Weights of a small transformer language model.
Training: a variant of Adam for these matrices, 5062 steps.
MLP neurons of a small language model. Each row is named by its layer, matrix (down: output weights) and neuron, and shows model dimensions 32-127. Each number is 128 + 24 x the weight over its row's rms, rounded and kept within 0 to 255. A neuron's up and down rows have the sign that makes its largest values positive.
After each neuron's rows, "fires before" lists the tokens most often just after its 100 highest values on Wikipedia text that the model never trained on.

L10.down413 [117 142 144 202 109 120 162 114 135 173 122 132 171 143 168 154 127 126 105  94 120 117 111  90 110 174 101 120 141 129 129 136 129 166 115  76 145 150 153 130 105 106  90  79 116 107 135 111 134 133 115 119 163 118 101 113 142 116 113 120 121 149 140 128 136 171  65 187 137 105 100 139 124 121 139  79 166 145 115 119 128 118 117 129 105 148 121 110  95 130 121 111 151 141 137  95]
fires before: "| ", "(", "and ", "|", "["

L10.down422 [114 133  92 126 123 136 162 110 102 117 134 139 115 137 175 108 175 129 107 162 144 143 110 149  77 150 145 161 115 134 142 104 113 114  89 105 149 138 165 166 176  97 171  92 156 132 105 147 114 164 141 145 128  75 124 138 110  98 120 117 155 140 144 138 122 124 119 143 144 137  96 139 126 136 108 122 154 148  95 135 155 122 146 124 113 111 136 148  86 138 131  90 166 121 146 138]
fires before: "(", "| ", ") ", "|"

L7.down78 [135 150 108 144 134 137 114 136 170 121  90 115 189 109 125 160 136 130 105 140 176 149 152 134 129 167 142 119 138  96 104 153 133  98 121  78 133 134 132 136 122 138  94  83 120  88 147 104 141  77 139 119 132  81 148 117 138 136 149 130 147 123 114 114 147 158 140 102 138 137 137 106 148 104  91 138 140 130 123  98 104 121 101 153 163 118 135  82 135 160 157 134 142 113  88 151]
fires before: "s ", "ains ", "ig", "it", "ite "

L10.down309 [104 130 110 154 146 154 145 153 155 140 125 186 130 139 123 126 119 117 111 118 155 129  83  96 100 109 109 126 179 109 120 126 112 111 108 126 108 105 111 130 154 125 125 147 112 140  67 115 151 133 178 111 143  82 122 120 150 167 108 113 127  91 130 103 172  95 137 143 110 138 124 102 103 128 189 156 114 126 125 123 132 125 114 109 128  82 106 173  97 142 121 116 156 133 166 108]
fires before: "| ", "|"

L6.down559 [126 116 144  98 108  99 142 133 149 124 106  72 118 140  42 126 126 133 105 119 157 127 162 115 111 107 127 127  69 119 127 123 158 112 141 145 131 139 142 115 141 125 147 120  79 144 113 159  95 112 139 168 112 104 168 113 127 121  93 171  95 152 123 103 112 151 105 151 151  99 125 137 100 103 103 142 150 105 149 146 137 194 159 139  97  96 108 107  98  88 142 133 105 150 129  90]
fires before: "| ", "|", "of ", "p", "to "

L3.down569 [111  97 131 127 120 131 155 126 141 143 158 162 144 146  96 130 146 136  78 176 135 135 122 122 139 126 105 160 155 145 132 119 107 110 123 161  87 151 208 137 154  95 114 110 131 127 160 121 108 115  97 106 129 124 115 110 131 110 112 146 124  82 101 145 121 104 118  94 129 157 103 112 122 119 120  69  79 128 154 131 133 143 102 146 172 146 125 167 116 112 110 100 140 160  73 129]
fires before: "| ", "|", "P"

L9.down147 [157 112 170 123 159 153 114 123 103 130 107 118 171 103 113 135 151 139 138 118  78 132 135  90 123 111 160 138 150 164 120 134 135 175 150 164 112 141  94 117 118  97 139 134 147 171 132  76 135 123 104 139 125 106 119 152 140 146 107 176 140 127 120 125 170  64 111 125 123  97  81 113 156 142 161 149 155  93 119 132 152 173 148  85 116 141 125 172 107  96 117 145  94 192  81 127]
fires before: "\n", "\n\n", "to "

L5.down69 [124 113  94 129 149 132 134 166  95 140 157 176 113 110 148  97 139  73 106  86 146 134 143 115 127 168 145 147 128 128 131 111 117 110 102 154 144  88 107 149 112 130 116  87 119 179  81 109 172 125 105 110 107  92 125  88 113 137 123 131 131 141 110 165 131 103 126 130 127 116  92 117 127 156 152 152 100 136 108 118 121 154 148  90 139 154 142 145 112  85  99 144 146 129 118 155]
fires before: "| ", "|"

L10.down338 [115 127 106 122 122 154 112 140 125 145 109 127 120 122 126  99 104 150 120 123  86  74 123 128 130  74 126 117 155 102 164 153 137 159 141 131  82 100  72 134 170 164 113 113  93 144 102  84 116 138 149 167 121 115 149 123 141  79 161 184 119 139 114 125 120 137 212 112 151 153 113 121 122  94 142 131 115 131 129 144 112 133 118 135 129 131  86 166 143 103 137 122 139 122  97 115]
fires before: "| ", ".", "; ", "–", "′"

L6.down184 [ 99 111 126 100 109 117 152  99 122 136 138 134 139 121 111 155 145  95 168 157 158 120 152 114  70 162 130 117 178 122 119 152 152 130 113  76 120 103 119  97  88 101 144 118 141 131 174 136 133 111  62  93 104 102 116 100 134 128 163 137 110  99 168 157 165 132 130 153 117 140 106 152 100  89 140 156 151 138  91 152 122 138 132 139 123 150 126 170 152 149 153 123 135 143 103 126]
fires before: "| ", "|", "-"

L6.down229 [124 102 129 170 102  82 105 110 139 133 109 120 131 133 120 110 118 131 114 118  86 118 141 100 113 143  98 138 125 115  94 140 119  59 134 107 129 132 110 110 140 133 117 145 122 100 119  99  84 127 144 118 137 160 166 143 144 137 132 125 139 119 124  68  98 135 114 137  97 129  54 107 100 148 152 119 150 140 131 159 145 145 189 136 121 141 130  67 154 101  99 112 121 185 143 130]
fires before: "| ", "|"

L5.down362 [ 73 135 136 137 143 145 152 123 133 164 113 152 143  99 111  74 132 129 143 170 127 119 129 148  98 145 114 105 132 108 110 137 156 151 138 136 116  96 169 166 134 120 123 117 179 114 108 116 159 114  90 112 183  92 149 119 116 116 148 143 129 135 146 152 141 147  92 163 133 157 129 159  71  82 144 106 145 104  76 123 106  72 124 139 116 156 119 112 125 167 154 129 127 106 136 133]
fires before: "| ", "(", "|", "p"

L5.down100 [126 113 115 138 111 131 114 133  65 136  98 158 140 130 137  92  91 136  94 152 120  90 154 135  81 168 126 105 115 123 105 136 109 126 152 116 135 123 155 147 129  97 121 138 114 139  91 147 192 107 130 109 183 116 132 140 145 109 166 134 146  91 183 130  96 120 115 123 102 119 108 130 132 127 144  81  88 138 117 106 111  95 140 106 158 161 124  70 173 140 147 150 173 122 176 151]
fires before: "| ", "0 ", "1 "

L5.down127 [131 112 134 116 115 134  64 129  98 141 136 154 148 120  98 115 117 129 115 109 119  66 145 135 122 107 140 137  87 120 117 112 150 100 137 160 130 101 112  81 127 112 106 115 138 136 106 147 120 160 131 145 114 186  88 124 125 140 150 143 134 106 126 131 124 155  78 171  99  92 164  52 100 150 114 110 113 142 109 122 106 119 105 118 142 103 159 106 181 124 113 136 154 128 113 135]
fires before: "s ", ", "

L10.down141 [ 97 172 107 160 168 203 111 140 112 123 119 122 154 127  76 133 154 120 132 133 133 129 145 156 104 154 138 130 117 134 132 122 165 102 167  75 144 112 166 154 107 104 141 126 161 141 109 151 159 129 135 138 155  86 145 125 169 151 138  90 152 151 130  81 114 106 110 149 149 133  95 122 134 149 149 128 131 100 129 114 124 150 113 131 147 117 145 121 139 121 109 107 107 166 143 135]
fires before: "| ", "(", "and "

L5.down240 [139 141 146 141  92 128 162 104 134 171 115 169 164 133 144  63 114 107 143 148  86  81 146 141 105 110 142 141  96  94 116 141 163 148 138 137 148 129 185 114 151 133 121 143 150 101 133 151 166 130 102 123 124  99 107 192 145 132 149 142 141 102 132 125 127 151 117 103  89 147 113  92 163  83 166 112 163 185 119 138 144 123 134 108 132 142 119 107 161 103 166 155 108 107 101 132]
fires before: "0", "1", "ity ", "2", "ity"

L7.down289 [114 135  66 171 140 145  80 111 149 131 139 147 123 145 111 119 144 146 130 114 162 142 145 155 153 126 123 111 184 113 180 103 115 121 120 148 161 143 144 118 122 100 123 137 124  83 142  62 155 118 124 118 147 110 108 118 108 143 108 147 152 109 128  99 100 110 158 128 102 145  74 120 112 149 122 125 127  97 147 143  87 129 128 143 125 164 125 100 105 200 121 144 100 159 147 119]
fires before: ", ", ". ", ".", "; "

L11.down344 [133 112 137 136 107 143 106  94  98 152  99 147 143 105 155  78 135 125 107 141 151  92  90 126 109 104 127 122 151  93 134  84 159 102 148 145 118 160 158 147 118 145 147 148  94 136 114 128 135 139 111 153 110  83 139 109 146 132 122 182 119 137 125  86 125 102 100 127  85 122 100 116  97 168 160 156 132 131 108 107 141 154 113 109 174 152 144 127 150  99 104 141 148 128 120 144]
fires before: "| ", ".", ":", "T ", "R "

L7.down555 [107  92  98 129 141 113 113 162 117 133  75 157 151 104  80 161 123 119 143 131 150 127  97 152 133 129 112 133 124 144 111  73 149 110 162 102 117 119 169 141 142 135  94 105 160 139  88 129  47 119 145 137 113 132 110 120 117 144 124 152 132 109 127 111 107 128 171 136 172 117  89 145 107 160 112 117  93 162  77 149 106 104 144 129 194 139 134 141 106 152 134  95 135 122 107 116]
fires before: "| ", "|"

L11.down482 [130 155 152 130 182 185 118 135 131 143 132 130 142 126  93 112 116 120 102 144 109 102 104 119  96 129  79 168 112 104 165 113 147 141 113 133 159 109  96 100 116 133  77 158 130 126 105 103 158  99  96  82 101 109 140 128 166 127  88 131 138 161 129 174 122 125 155 167  99 163 134 102 115 126 140 149 122  50 104 114 103 138 131 110  89 121 143 114  97 135 171 153 103 153  90 142]
fires before: "\n", " ", "B", "4", "3"

L9.down510 [158  91  99 109  86 102  98 135  90 134 139 116 141 112 130 151 137 168 150 157 114 158 169 157 158 140 164  86 121 121 136 122 130 134 122 174 135 133 168 108 123 120 106 115 137 142 147 151 141  97 113 162 121 102 102 133  95  93 119 127 128 132 161 128 151 114  93 122  97 129 131 117 100 135 139 101 168 132 112  85 183 153 127  98 113 133 133 167 120 128 148 112 123 126 168 165]
fires before: "201", "200", "202", "199", "198"

L12.down326 [102 122 138 157 140 141 134 119 149 147 124 128 164 152   1  90 151 108 152 138 129 145 136 125 127 128 162 114 125 134 133 142  93 159 124 108  93 133 140  97 103 129 135 132  91 132 143 106 134 147 123 131 129 124 157 117 153 150  98 113 127 138 148 134 129 119 136 145 127 107 139 115  94  94 150 143 151 120 111 125 135 104  97 165 161 125 107 139 146 129 117 124 138 101 165 141]
fires before: "| ", "in ", "on ", "from ", "|"

L9.down37 [139 117 155 123 148 104 159 140 102 143 157 172  82  97 113 140 118 148 101 107  61 149 156 131 165 149 151 120 172 117 137 127 128 151  85 118 150 150 116 146 101 121  77 112 134 100 138 123 130 159  82 126 142 131 114 122 129 155 152 132 154 137 165 118 142 119  88 108 106 137 169  93 118 137 121 124 189 166  81 128 109 147 127 135  97 136 124 113 139 148 117 180 128 125 123 155]
fires before: ", ", ". ", "; ", ") ", "'", "town "

L11.down551 [150 138 123 134 107  77 140  97 106 123 101 106  79 131  99 111 132 121 144 110 134  89 165 105 127 119  99 172  51 115 129 110 131 172 125 119 124  86 104 110 151  89 121  78 152  93  56 127 118 135 126 121 118 119 130  95 187  95  97  97 122 106 120  77 129 160 125 118 142 146 124 162 121 124 155 121 146 133  98 137 139 109 143 137 125 133 128  80 105 139 125 126 154 147 186 125]
fires before: "\n", "\n\n", "(", "===", "| "

L7.down234 [155 153 133 142 124 135 140 170 135 157 134 144  88 123 186 115 127 123  81 106 127  90 109  69 126 116 168 152 143 170 140 151 172 143 109 132  98  79 147 125 123 122 114  97 103 127  92 135 177  77 132 149 108 122 119 102 134 124 120 131 142 141 142 175 141 116 109  99 153 103 106 122  94 161 134 152 151 169 110 134  81 131 166 119 105 158 134 108 116  96 100 155 144 142 113 104]
fires before: "s ", "er", "al ", "ing ", "s"

L9.down114 [133 156 182 110 127 189 128 132 110 153 123 129 101 100 100 120 152 142 134 122 104 159 152 137 150 102 110 150 121 149 129  95  95 114 133 118 178 142 134 137 136 124 102  93 138  83 144 124 121 118 133 143 131 122 143 110  89 118  88 147 130 135 121  93 154 119 139  94 108  99 121 112 118 131 142 119 122  97 105 106 120 165 141 145 118 115 187 175 157 141 126 103 127 124 128  65]
fires before: ", ", ". ", "| ", ": ", "s", "  "

L6.down4 [146  90 137 147 116 124 101 140 144 121 191 193 115 129  99 162  83 134 133 102 117 173 152 101  98 125 151 153  92 152 157  98 124 105 129 148 128  74 132 125 149  98 123 162 118 137 159 164 140 125 109 149 154 131 144 120 127 103 180 138 122 177 106 125 111 118 104 145 104 118 113  80 142 144 143 111 155 117 124 140 137 138 126 145  98 158 146 128 107 123 143 137 114 116 140 123]
fires before: "\n", ", ", ".", ". ", "\n\n"

L9.down185 [111  99 151 138 120 146 107 169 113 140 123 134 169 151 107  89 119 143 144 173  80 128 148 122 115 178 103 134 135 157 123  90 141 118 114 137 148 163 131  93 136 113 129 146  71 118 135 158 107 152  97 120 100 145  91 146 117  85 127 117 103 150 144 142 152 138  96 101 122 105 140 119 110 104 181 123 179 119 153 147 153 124 120 162 147 147  86 161 127 123 107 119  87 103 131 174]
fires before: "199", "200", "201", "202", "198"

L7.down113 [119 144 128 163 121 134 104 140 104 139 130 137 149 134  76 142 107 170 154 128 121 105  72 138 130 149 108 141 169 144 157 120 129 151 176 148 129  87 103 101 168 157  82 126 168 123 144 117 167 120 117 134 151 147 136 109 146 136  99  97 122 113 115  72 166 125 126 189 116 142  97 144 149 131 160  92  87 123 147 149 113 119 176 131  91 129 147 137  70 102 160 152 118 158 146 112]
fires before: "| ", "|", "("

L9.down32 [131 129  98 106 127 155 109 165 133 145 100 121  99  92 119 133 122 109 154 125 114 106 160 143 122 131 160 124  89 124 138 123 104 149 110 119 136 164 170 135 128 143  79 136 125 163 140 138  68 133 130 141 160 141 140  89 113  83 129 119 112 136  91 123  90 156 186  95 175 121 117 106 130  99 140 131 100 115 112 175 105 103 127 122 132 130  87 153 107 136 123  94 116 104  90 114]
fires before: ".", ",", "–", "2 ", "″"

L6.down278 [ 84 125  84 125 135 109 134 134 107 198 158 122 129 133  91 105 138  60 165 150 138 147 102 128 114 120 151 116 149 157 130 146 164 139 131 133 125 119 144 133 114 123 103 170 112 127 117  94 142 130 155 172 114 116 115 110 133 111 136 138 128 149 137 165  68 125 135 105 129 146  92 130  97 126 124 139 148 146 143  97 161 105  94 125 129 178 122 120 114 122 153  95  99 126 118  92]
fires before: "| ", "(", "|"

L12.down41 [111 130 115 147  70 134 120 112 124 126  89 105 109  90 171 140 146 123 154 149 118 153  86 146  93 162 127 156  94 118 167 142 103 112 109 159 110 121 108 108 130  86 133  82 123 161 133 156 104 103 114 128 112 106 102 158 107  40 126 112 117 119 127 117 148 138 110 173 138 105 108 104 115  95  95 137 134 125 144 158 107 165 163 143 143 169 144 126 127 115 137  95 125 111 156  93]
fires before: "in ", "to ", "by ", "a ", "on ", "for "

L11.down383 [147 118 148 114 125  73 126 141 147 120  80 133 128 104 137 175 143 166 121 132  84 148 130 115 113 137  73  99 114 103 148 128 157 132 110 163 140 169 131 164 137  76 167 118 125 136 112 124  87 117 134 112  86 115 135  77 112 111 142 118 137 124 114 141 129 163 103  96 162 125 144 117 136 147  82 121 106 130 165 124 138 130 132 155 109 145  91 112 112 138 157 179 132 116 140 100]
fires before: "that ", "\"", "to "

L10.down177 [ 97 176 119 149 111 100 131 153 148 153 101 105 131 150 118 137 149 160 122 143 106 125 139 142 124 160 122 140  92 108 149 162 108 127 129 171 115 117 152 132 151  92  70  94 118 103 118 108 140 158 134 144  94 123 104 134 149 153 128 126 128 175 111 138 129 133 114 153 154 147 134 119 110 102 161 110 133 159 113 135 148  97 128 164 144 160 110 159 107  92 136 140  77 147 102 141]
fires before: "201", "200", "199", "202", "193", "198"

L3.down229 [122 134 135 134 155 150  98 106 179 146 149 154 151  73 168 169 114 146 137  85 138 184 104 115 152 104  90 125 129 136 149 117 141 161 136 117  82 102 134 155 151 119 115 127 155 107 127 124 141 153 161 134 122 146 181 138 149 109 145 108  69  84 109 129 122 128  65 123 108 161 134 189 180  87 141 140 127 149 130 107 107 180 124 136 147 154 111 143 154 139  85 132 161  99  92 165]
fires before: "| ", "(", "and ", "|", "to "

L12.down28 [111 149  56 108  87 107 110 145 116 120 101 114 109 154 141 111 151 142 103 181  77 121 138 128  90 109 110 109  74 139  96 140 124 103 107 136 150  84 137 168 115 125  88 126 150 119 118 104 157 127 129 108 199  93 139 123 136 156 123 158 113 125 121 135 119 132 134 111 140 151 108 121 182  92 159 118 129 116 116 129 155 126 127 103 143 156 102 106 143 147 138  79 129 138 139 150]
fires before: "0", "1", "0 ", "1 ", "2 "

L6.down245 [ 62 172 132 163 112 102 118 134 147 109 120 126 166 150 124 134 160 147 131 157  90 157 136 171 125 121 179 147  94 126 128 131 134 158 152  93 147 111 176 137 144 150 136 147 153  96 168  96 126 162 133  93 161 103 159 146 143 117 128 149  94 145 110 126 153 116 102 130 145 188 118 159 132 125 113 115 183 157 137 134 133 161 121 133 133 131 124  91 106 173 135 154 103  91 118  90]
fires before: "| ", "(", "|"

L10.down17 [142 123  99 140 104 177 139 112 105 111 148 181 112 154 122  96 149 134 138 176 108 152 129 142 101 136 109 138 162 148 148 113 168 119 135 116 175 163 118 121 122 137 150 144 109 140 177 153 107 140 123 130 147 117 120 151 133  94 153 132 114 137 106  87  93 103 139 162 114 122 100 176  83 143 135 149 103 172  79  84 109 136 167 138 115 159 134 115 146 173 116 154 139 125 111 128]
fires before: "| ", "0 "

L7.down109 [ 94 120 109 121 111 122 165 104  94 184 131 138 152  79 146 161 146 117 161 119 141 125 123  92 147 136 118 154 146 116 116 139 141 103 116 150 123 137 104 120 170  94 116 135 148 151 154  84 130 158 111 124 159 125 114 109 143 115 102 115 129  90 134 113  88 112 109 127 141 131 127 128  77 144 143  96 105 155  90 118 132 180 133 123 138 188 125 121 102 135 103  96 152 108 143  76]
fires before: "8 ", "9 ", "7 ", "8", "6", "5"

L10.down198 [167 133 126 117 114 145  97 135 133  97 115 113  98 147  90 117 107 135 180 135 111  85 114 164 149 135 143 112 112 150 171 150 110 122 115 141 113 119 114 124 176 139 148 154 151  88  93 140 123 142  89 105 100 169 147 149 150 114  99 131 173  81 130 111 122 102 112 138 106 140 135 129  91 135 191 118  60 105 136  92 163 139 120 112 124  95 146 128 187 105 126 155 165 122 140 126]
fires before: ", ", "\n", ". ", "-", "s"

L12.down439 [150 150 102 162 135 111 123 143 106 126 131  94 172 119 119  78 158 100 126 144 127 113 140 149  94 174 115 130 136 115  75  96 133 150 152 135 116 144 151 130 103 128 135 125 142 121 144 117 129 167 124  89 117 148 115 133  90 125 155 117 142  81 157  96 144 143 143 134 134 134 150 103 109  77 150  88 141 116 160 119 128 135 106 119  96  99 159 134 125 104  98  78 154 121 108 133]
fires before: "199", "202", "201", "200", "185", "195"

L12.down290 [143 115 119  93 152 116 165 124 113 112 173 126  90 124  42 152 116 139 114 119 115 124 133 136 112 128 112 135 126 135 103 158 131 118 156 148  92 145 131 147 110  69 118 166  91 128 117 115 128 143 142 119 114 133 116  74 137 143 134 150 151  84 133 133 112 108 117  92 120 133 126 128 112  94 122 130 105 138 107  85 103 103 137 133 142 106 109 150 139 123 118 101 117 160 158 114]
fires before: "\n", "|", "\n\n"

L7.down305 [147 138 158 167 107 154 144 160 128 108 140 141 140 112 164 115 136 108  97 177 131 113 123 112 100 151 123 125  78 152 124  88 114 152 149 116 149 112 116 113 112  87 111 141 121 149 110 149 131 137 147 169  96 154 114 162 116 112 171 121 100 107 107 160 134 108 130  98 121 162 176 134 153 157 128 141 161 118 169 104 107 112 127 166 100 137 126 102 172 134 127 139  82 141 145 130]
fires before: "202", "199", "201", "200", "196", "195"

L3.down409 [109 102 113 134 136 161 106 164 112  80 137 119 117 108 118 113 159 106 111 128 138 175 127  75 133 122 135 133 133 156  88 132 114 109 138 105 166 145  77 123  82 125 132 122 129 150 100 132 127 120 167 146  86 158 135  75 101 119 176 153 133 137 158 163 139 119 129 105 140 140 109  97 104 137 113 163 118 119 147 105  96 143 125 169 129 153 180  88 111  96  94 149 131 110  95 140]
fires before: "| ", "|", "(", "and "

L5.down86 [121 132 132 127 123 144 148 133 136 153 146 138 140 116  98 103 108 128 100 137 118 104 158 175 112 136 133 168 147 113 132 116 111 127  97 128 131 123 131 139 107 114  85 107 157 149 101 146 150 144 121 157 143 104 154  87 204 118 144 127 153 145 127 113 180  89 127 128  90 156 107 131 112 150 140 136 137 124 151 110 161 123 130 122 136 113 145 152 108 164 162  92 120 107 135 157]
fires before: "| ", "(", "|", "us "

L7.down574 [129 101 138  79 162 131 156 129 121 134 112 133 138 126  64 100  97 113 155 179 140 183 119 148 141 148  82  82 146  94 158 104 126 116 169 110 146 129 131 119 108 141 111 166 176  97 134 130 102 117 108 143 126 108 112 140  85  86 138 133 151 147 140  96  94 172 128 141 168 125  99 167 108 115 146 115 134 165  88 143 119 167 145 126 157 135 152 132 130 142 139  99 136 116 127 171]
fires before: "| ", "(", "|"

L6.down543 [110 105 140 129 170 161 117 143 142 144 118 144 131 135 146 150 108 150 158 128 139  95 112 108  86 139  87 114 120 156 151 114 106 128 129 131 103 119  99 138 105 148 112 138 180 119 129  95  89 108 103 141 158 130 160  96 137 142 154 113 122 110 124 132 124 125 124 110 112 154 135 126 132  89 105 124 127 150  98 169 101 108 107 131 137 180 110 121 152 126  96 114 148  93 106 197]
fires before: "| ", "; ", ".", "|", ",", ") "

L9.down550 [154 184 121 122 181 113 112 112 119  70 145 136  95 114 126 121 147 121  80 101 102 119 169  88 103 164 115 121 156 127 139 106 129 103 142 145 157 136 161 132 152 111 164 119 106 137 108 151 133 154  93  91 153 125 133 138 108  95 141 139 134 124 135 123 108 134 147 150 149 133 122  57  72 141 114 106 135 131 114 156 155 132  96 134 156 151 116 144 125 127 108 118 108 111 118 127]
fires before: ", ", ". ", "\n", "'", ": "

L11.down124 [154  56 128 127 178 148 100 140 148 110 145 126  99 124  91  98 135 124  56  94 144 124 146 122 101 146 172 139 151 108 137  86 109 157 153 148 119 104 154 146 112 137 116  95 140 110 131 101 100 114 150 153 160 112 115 133 136 131  96 143 151 143 120 149 119 103 111 118  90 117  76 102 125 178 132 138 151  97 112 119 107 133 147 101 108 126 149 156 138 173 129 128 156 135 137  99]
fires before: ", ", ". ", ".", ") ", "1"

L10.down76 [130 150 119 178 136 135  91  63 120  84 138 133 143 136 171 109 143 149 152 101 111 121 179 101 103  80 103 169 172 149 141 139 132 112 125 148 127 151 144 158 129 103 190 108 151 123 142 122 116 169 132 120 160  72 146 124 102 159 115 139 163 111 114  85 123 142 102 136  92 149 124 170 132 122 133 157 132  74  91 154 136 141 132 171 121 146  92 179 122 148 136 138 156 118 145 143]
fires before: "| ", "("

L7.down572 [126  97 131 103 153 104 164 124  97 124  69 136 127  84 113 130 197 141 135  74 147 152  91 146 121 180 194 137 113 111 117 112 105 133 136 198 136 137 159 125  94 123 175  79 152 157 134 140  81 137  81 110 101 139 151 132 150 120 154 164 120 141 122 146 159 152  95  95 116 124 113 149 134 123 120 143 119 120 123 135 105 129 179 121 118 138 138 116 134 134 113 125 129 123 128 126]
fires before: "| ", "September ", "April ", "March ", "May ", "December "

L9.down284 [133 145 134 156 123 106  58 126  87 106 119 177 160 166 116 148 111 148 151 115  97 105 115 108 121 132 125 127 103 123 147 162 131 100 117 129 117 130 149 131 153 164 114 105 172  84 118 129 110 120  98  92  74 147 117 123 130 148 112 117 138 132 131 107 123 127 157 108 156 112 136 108 130 122 163 115 164 121  98 151 113 116 151 148 147 139 150 145 125 125 129  90 173 144 141  98]
fires before: "| ", "|"

L9.down504 [137 138 113 167 152  97 129 155 133 152 135 171 136 110 100 147 164 124  98 118 134 106 181 113 152 171 138 161 148 137 119 121  73 117 151 175 132  96 139 117 132 158 125 149 136  87 164 150 162 131 125 114 175 101 124 148 125 122 129 127 162 138 118 103  91 145 106 135 104 123 149  96 153 124 137  92 137 123  91 169  91 144 124 132 108 159  96 103  91 136  86 147 114  93 144  97]
fires before: ", ", ". ", ".", "-"

L7.down233 [157 146 155 133 118 156 135 145 130 140  91  99 132  99 106 117 124 140 111 138 117 140 163  83 165 141 114 142 171 148 149 103 118 144 117  73  95 167 155 130 108  98 115 166 128  84 104 138 124  95 146 140 109 107 180  86 177 171 151 138 181 158  93 139 147 109 113 136 144 136  88  93  97 161  91 122  89 126  88 134 125 114 146 158 116 177 152 109 110 110 127 112 165 154 125 116]
fires before: "s ", "E"

L5.down111 [130  89 123 113 119 119 130 102  60 107 141 133 107 129 139  98 133 136 150 112 140 142 123 138 163  75 139 129 133 166 113 119 131  97 103 153 129 164 144 135 122 120 123 125 178 132 120  99 136 139 114 100 104 120 116  88 129 111 154 147 133 139  78 103 151 118 127 129 115 158 130 139 131 115  97 135 123 142 141 109 105 131 112 160 110 160 182 195 168 134 122 107 145 139  82 117]
fires before: "| ", "(", "an ", "- "

L6.down499 [107 146 129 135 143 101 104 105 114 105 119  75 137 152 105 141 127 133 127 146 118 105  90 121 169  93 117  87 109 112 165 174 157 132 129 158 136 148 151 108 154 163 170 164 155 142 143 140 101 149 136 126 129 121 134 132 121 130 171 130 114 149 147 152 119 160 148 154 115 111 142 119  96 102 125 140  98 135 124 121 116 130 155 129 145  78 111 148 169 120 118  94 137 167 132 144]
fires before: "(", "| ", "|"

L7.down513 [130 143 142 129 110 121 151  88 161 190 150 119 153 139 117 149 141 103 148 123 114 141 133 198 139 117 129 141 132  84 141 152 121 177  86 151 152  95 131 118 116 154  65 106 137 136 172 130 150 169 107 172 131 112 164 116 105 127 166 125 146 115 134  91 122 149 120 108 165 126 102 116 151 114 147 123 133 143 105 137 165 148  98 116 147 143 156 139 131 112 139 113 117 137 147 137]
fires before: "| ", "|", "- ", "  "

L6.down196 [119 139 100  87 158 129 142 111  85 143 125 127 122 180  82  93 112  67 176 128 136 152 123 110 121 142 136 132 169 141 115  90 155 151 109 104 108 142 126 122 157  77 127 108 105 114 130 137 128 108  82 133 139 105 121 122 133 122 100 152 134 159 148 104 132 114 109 109  86 145 121 147  94  84 121 124 105 187 101 155 124 114 106 120 114 111 121 148 106  99 125 103 179 126 127 107]
fires before: "| ", "in", "(", "|", "mm "

L11.down304 [ 99 117 122 101 117 136  86 130 120  97 113 113 147 144 124 136 154 147 122 142 134 107 139 104 155 101 160 101 149 140 149 123 101 133 143 122 113 124 146 104 140  84 128 103 142 102 129 128 132 135 153 149 106 100 162 103 131 141 166 176 142  98 121 160 122 132 141 143 131 148 106  98 150 158 110 120 136 131 127 111 125 100 117 167 143 176 151 161 122  69 102 104 107 140 120 153]
fires before: "ing ", "e ", "ed ", "es ", "s ", "| "